Weights of a small transformer language model.
Size: 9 layers, width 576, 9 heads of 64, MLP 1344 GeGLU, vocabulary 16384, 51.7M parameters.
Architecture: RMSNorm before and after each block, rotary positions, no biases in attention or MLP, untied embeddings.
Training: 1045M tokens, 7973 steps.
MLP neurons of a small language model. Each row is named by its layer, matrix (gate and up: input weights; down: output weights) and neuron, and shows model dimensions 400-463. Each number is 50 + 12 x the weight over its row's rms, rounded and kept within 0 to 99. A neuron's up and down rows have the sign that makes its largest values positive.
After each neuron's rows, "fires on" lists the tokens most often at its 100 highest values on Wikipedia text that the model never trained on; "fires after" lists the tokens most often just before its 100 highest values on Wikipedia text that the model never trained on. A number after a token or word is its count.

L4.gate614:66 65 37 36 63 60 59 35 42 30 50 33 52 53 36 58 49 54 67 50 52 38 44 58 45 28 53 48 39 55 51 43 47 64 53 59 42 60 60 46 36 45 31 54 39 44 27 50 35 52 40 69 31 55 61 44 58 52 27 29 52 31 50 51
L4.up614:56 44 58 57 46 64 42 35 83 36 31 47 64 39 35 66 49 44 45 45 43 54 69 49 25 38 29 68 59 50 49 77 47 36 71 28 43 67 26 38 62 70 44 72 46 61 38 58 61 28 52 47 44 68 55 59 58 43 37 51 56 69 65 32
L4.down614:63 48 44 70 38 55 45 70 81 48 59 43 52 46 59 36 45 40 44 72 39 62 43 51 49 55 58 58 41 60 42 69 42 51 53 51 51 41 65 58 34 59 65 51 54 31 54 63 51 45 68 59 36 43 31 38 63 63 63 58 56 69 42 18
fires on: "-" 36, "|" 14, "th" 13, " Country" 4
fires after: "\n" 56, "-" 7, "|" 6

L4.gate886:56 52 35 82 39 41 55 47 49 72 57 52 44 55 55 32 57 55 58 55 26 67 52 61 33 41 51 48 71 13 47 55 46 47 52 37 57 37 61 62 55 45 54 47 42 60 58 26 45 46 57 37 49 50 41 51 65 86 54 40 45 43 48 54
L4.up886:57 66 65 73 49 36 48 64 39 52 53 46 39 61 32 36 36 55 48 67 41 60 48 47 56 52 50 29 50 53 54 69 37 44 42 48 43 49 40 64 55 22 49 33 54 33 49 57 64 40 56 31 54 49 58 64 63 56 70 43 31 69 66 70
L4.down886:36 53 63 63 45 67 47 43 28 46 69 33 45 49 45 46 51 65 46 43 32 41 74 64 45 48 66 38 52 47 27 79 49 37 51 69 70 78 60 35 40 46 53 23 74 44 57 48 58 39 52 43 33 63 57 57 64 62 54 28 46 43 61 59
fires on: " and" 70, "," 10
fires after: "," 67, " and" 4

L4.gate629:39 64 43 21 70 40 57 24 51 54 48 56 75 54 31 64 35 57 38 40 36 80 14 49 60 64 32 47 66 63 45 54 44 48 47 58 61 49 43 41 70 48 60 53 41 39 60 38 67 42 72 49 51 59 59 51 52 51 55 55 43 36 28 20
L4.up629:56 55 37 24 63 50 56 66 66 38 67 49 45 48 56 71 63 43 37 41 34 50 69 39 25 58 30 36 52 74 39 42 52 68 53 66 46 63 63 58 39 44 53 30 36 38 63 39 69 49 47 59 57 49 57 44 28 54 37 37 33 36 51 35
L4.down629:62 50 49 49 68 33 47 42 52 60 67 56 43 52 41 53 49 64 32 72 19 68 64 37 51 40 20 75 49 47 72 34 61 43 39 50 46 53 52 62 39 40 42 55 66 36 30 50 71 57 65 58 70 57 53 60 71 56 51 20 43 47 57 41
fires on: " +" 59, " −" 9, " -" 8, "°" 6, " ×" 4
fires after: " |" 66, ":" 6, " 94" 5

L4.gate116:33 47 59 57 60 40 66 36 37 59 45 32 59 44 62 53 68 34 67 62 43 65 45 66 38 26 47 44 63 52 48 59 45 49 70 67 25 78 64 52 39 46 33 60 68 47 54 55 50 70 51 44 49 39 53 44 46 37 60 58 57 49 30 48
L4.up116:58 43 66 52 63 61 47 27 72 56 36 25 38 20 59 66 67 43 62 55 50 59 63 44 56 50 62 60 55 74 33 46 58 35 47 71 20 47 67 47 51 57 26 53 65 28 60 52 52 56 67 49 42 30 23 49 54 46 40 52 60 45 43 45
L4.down116:60 37 31 67 44 48 52 40 38 48 53 35 28 44 45 47 64 54 48 53 60 70 44 64 33 38 28 28 43 74 50 58 37 57 32 58 18 48 40 39 57 53 86 30 42 47 58 36 54 63 53 51 55 54 41 40 51 29 42 49 40 38 53 51
fires on: " g" 17, " National" 12, " John" 11, " Texas" 5, " States" 5, " Kingdom" 5
fires after: " the" 17, "-" 11, " United" 9, " of" 8, "tal" 7, " |" 5

L4.gate26:39 34 51 35 25 44 49 67 50 43 68 38 58 59 42 33 47 59 54 58 52 61 54 35 52 58 50 74 43 57 55 35 69 60 67 58 58 54 66 54 43 47 62 41 49 55 63 46 58 52 36 71 53 36 56 36 51 67 61 72 60 45 40 56
L4.up26:44 85 51 64 32 55 40 65 17 54 46 50 48 64 56 77 40 21 61 42 65 49 58 53 65 46 49 71 49 41 43 31 33 68 59 49 68 53 49 51 54 48 47 56 51 71 41 39 35 48 50 43 70 70 28 46 39 46 41 16 45 45 42 54
L4.down26:37 53 30 45 46 45 40 44 62 48 54 30 64 66 56 51 36 77 56 60 41 52 47 56 76 81 52 42 66 50 55 62 39 63 53 55 56 64 41 37 53 55 54 71 40 53 58 64 56 65 74 44 40 46 32 48 28 43 52 49 49 55 59 43
fires on: " 3" 31, " 7" 11, " 4" 7, "t" 6, "0" 4
fires after: " |" 43, ":" 9, "-" 8, "," 4, " (" 4

L4.gate84:39 53 53 38 43 49 51 50 46 39 21 60 62 62 39 45 60 48 42 57 50 47 45 50 62 55 37 66 53 51 72 57 35 46 40 51 42 47 52 57 45 54 42 56 34 45 41 80 63 54 50 49 43 47 55 56 49 53 53 42 58 68 36 44
L4.up84:64 59 44 49 48 30 36 47 38 46 70 41 51 48 51 63 61 45 47 59 52 72 58 47 46 53 28 37 29 40 55 62 56 45 58 63 47 37 52 78 63 50 59 69 55 52 48 38 35 72 76 52 53 47 53 52 59 53 28 44 49 82 45 47
L4.down84:49 64 40 57 68 49 54 50 83 36 55 53 61 59 56 58 58 49 44 62 54 52 44 37 31 56 63 43 70 79 38 46 50 48 81 42 77 68 51 50 41 52 49 53 48 30 49 42 42 60 60 50 40 39 70 48 57 39 31 48 68 50 69 53
fires on: "-" 63, "|" 19, "\n " 9
fires after: "\n" 82

L3.gate118:51 48 62 52 59 36 56 40 77 51 63 51 44 39 29 40 50 58 45 48 36 63 65 36 58 59 60 45 36 46 71 75 53 47 59 39 50 60 57 43 26 53 50 38 58 62 48 57 50 50 38 66 43 38 53 50 41 45 66 42 36 37 66 60
L3.up118:48 47 85 62 44 53 52 66 35 38 51 74 51 56 29 34 44 35 51 62 39 60 48 60 35 47 56 28 50 67 61 45 45 48 77 48 44 64 49 31 56 47 55 65 69 49 46 67 57 56 58 44 37 57 56 32 52 40 56 57 61 28 37 55
L3.down118:66 32 57 38 42 74 70 49 67 65 60 45 39 45 24 42 40 49 60 37 29 75 71 28 81 42 41 49 66 57 63 38 48 55 82 45 55 50 55 57 47 48 36 61 54 46 42 32 62 48 44 50 51 39 41 36 53 39 42 62 35 42 46 41
fires on: " \"" 51, "===" 20, "====" 8, " period" 4
fires after: " |" 50, "\n" 32, " the" 8

L4.gate1321:53 66 26 36 53 73 34 45 89 39 40 32 43 49 22 64 26 64 57 71 43 44 41 40 58 35 55 49 25 49 44 52 62 52 44 60 53 53 59 50 67 49 52 53 71 68 69 47 45 63 25 54 46 47 57 56 31 50 66 55 48 55 65 61
L4.up1321:33 72 61 53 36 66 41 52 41 47 60 48 71 59 19 52 49 44 50 54 63 49 72 41 47 70 51 48 57 55 51 52 45 58 47 50 72 53 64 44 45 43 18 50 29 38 54 58 63 60 42 43 18 39 64 60 50 73 47 42 54 38 33 57
L4.down1321:54 43 60 58 51 66 45 58 80 42 64 43 45 56 41 47 47 48 57 30 53 64 40 49 31 45 47 50 49 34 64 57 45 19 62 63 43 39 31 71 63 43 33 45 53 38 54 53 40 44 34 48 42 35 39 31 51 63 56 48 52 37 64 50
fires on: "-" 55, "." 12, ":" 9, " &" 8, "in" 4
fires after: "\n" 55, " v" 5

L4.gate1207:57 56 25 50 34 38 43 55 44 64 48 52 52 55 76 52 68 66 50 60 42 60 42 65 72 46 46 44 55 21 56 40 46 49 72 36 69 52 53 45 40 55 42 44 58 27 53 55 60 45 44 41 66 80 52 68 51 38 58 48 40 56 51 61
L4.up1207:47 41 43 54 64 40 50 55 54 45 53 65 82 39 51 39 57 49 57 57 44 59 65 39 71 38 54 62 57 39 51 50 42 46 56 68 39 59 78 66 64 13 21 75 37 55 45 51 49 49 30 27 11 71 36 51 35 58 35 51 60 62 37 36
L4.down1207:61 65 60 41 80 61 44 38 72 59 72 41 57 47 40 49 54 37 32 60 39 62 37 41 34 31 61 40 60 55 47 50 56 45 49 47 47 50 37 44 51 46 39 84 40 69 39 54 44 51 55 57 58 43 35 52 68 34 42 67 48 51 48 53
fires on: " 2" 25, " 4" 18, " 3" 17, " 5" 11, " c" 6
fires after: " |" 76, ")" 5, " +" 4

L4.gate106:49 57 46 38 47 58 62 54 38 53 63 49 75 52 71 40 43 53 48 78 45 56 55 69 52 50 67 46 57 33 64 55 61 62 61 65 62 57 49 27 60 40 62 59 50 32 52 27 44 78 31 45 56 37 45 42 40 51 59 70 53 42 59 39
L4.up106:57 54 47 42 41 57 40 71 62 41 65 62 60 48 50 38 34 43 58 59 40 51 34 53 51 52 45 41 36 69 76 60 53 62 61 62 47 54 59 33 63 56 60 57 46 61 64 49 59 64 64 35 55 40 51 85 57 61 20 46 41 53 60 49
L4.down106:35 36 46 59 42 84 30 59 91 55 32 22 39 44 58 52 64 60 70 45 53 59 69 33 49 44 40 53 48 50 54 82 32 37 48 59 44 59 28 32 45 44 39 64 45 38 44 58 53 45 25 39 60 54 59 48 65 61 48 19 53 58 51 40
fires on: "==" 85, "===" 13
fires after: "\n" 99

L4.gate248:54 50 53 44 46 66 55 33 49 49 37 63 44 41 41 50 40 56 28 56 31 74 53 24 36 60 52 41 31 54 40 30 29 59 49 40 45 59 57 50 67 63 49 49 48 40 46 48 46 54 42 45 41 43 48 76 62 48 43 65 50 55 42 54
L4.up248:55 64 66 56 34 63 50 57 34 43 54 38 61 46 32 57 60 34 62 45 61 65 54 50 44 17 49 47 65 64 51 59 48 48 32 61 32 37 47 43 52 60 46 48 59 51 62 57 34 71 40 46 45 48 43 65 45 66 41 58 50 58 45 45
L4.down248:61 51 39 56 52 64 85 35 47 32 54 66 48 49 47 55 62 66 65 40 44 43 68 40 49 47 35 21 50 72 52 36 47 48 63 37 55 57 39 46 55 40 33 66 46 56 51 30 36 51 34 64 38 38 33 35 51 66 58 59 48 51 65 42
fires on: " " 96
fires after: " |" 49, "|" 31

L4.gate1245:48 60 53 38 44 77 63 55 78 44 50 35 50 45 59 37 58 33 39 62 53 23 73 49 40 41 52 56 50 60 46 55 63 44 47 42 31 55 43 40 47 47 42 77 33 52 60 50 35 61 58 59 61 38 66 59 26 55 48 49 43 47 55 64
L4.up1245:68 63 52 68 58 66 65 58 51 51 38 52 60 62 54 59 42 24 61 59 61 60 38 58 52 47 53 36 47 55 40 68 61 36 79 29 33 52 46 34 44 48 45 69 43 70 60 37 50 51 74 40 50 48 08 63 60 63 50 48 56 46 55 50
L4.down1245:59 63 44 50 43 35 50 39 60 34 51 63 57 53 46 76 35 44 56 34 51 62 54 62 57 46 42 35 58 46 51 76 43 62 61 47 51 56 51 53 54 38 43 44 56 57 49 38 65 68 41 55 64 37 64 46 23 44 63 60 44 25 41 48
fires on: "===" 48, "'" 15, " of" 7, "é" 5
fires after: "\n" 52, " d" 7, " the" 7, " University" 7

L4.gate652:43 62 50 46 54 54 58 50 49 56 53 51 58 44 28 61 57 72 34 46 43 44 58 29 40 48 28 38 59 53 44 74 43 45 72 36 56 46 67 31 53 53 53 71 28 39 51 52 69 57 50 61 50 34 61 36 54 62 46 69 57 35 30 62
L4.up652:64 48 23 67 57 23 49 45 39 61 80 59 34 47 42 68 69 49 50 45 51 24 66 54 42 43 48 45 45 50 40 70 68 55 41 51 41 31 40 69 72 50 61 43 37 52 71 43 38 39 69 48 46 54 36 55 37 40 38 44 75 69 69 70
L4.down652:37 46 47 47 61 54 62 47 40 50 53 48 51 41 61 62 63 41 53 40 60 46 43 61 32 46 58 39 72 63 51 47 55 83 31 67 49 51 21 45 56 41 65 35 51 53 66 49 55 35 52 52 57 56 50 39 32 61 38 54 73 72 50 54
fires on: "8" 15, ";" 14, "5" 12, "6" 12, "9" 8
fires after: "," 51, "." 16, " 0" 11, " a" 4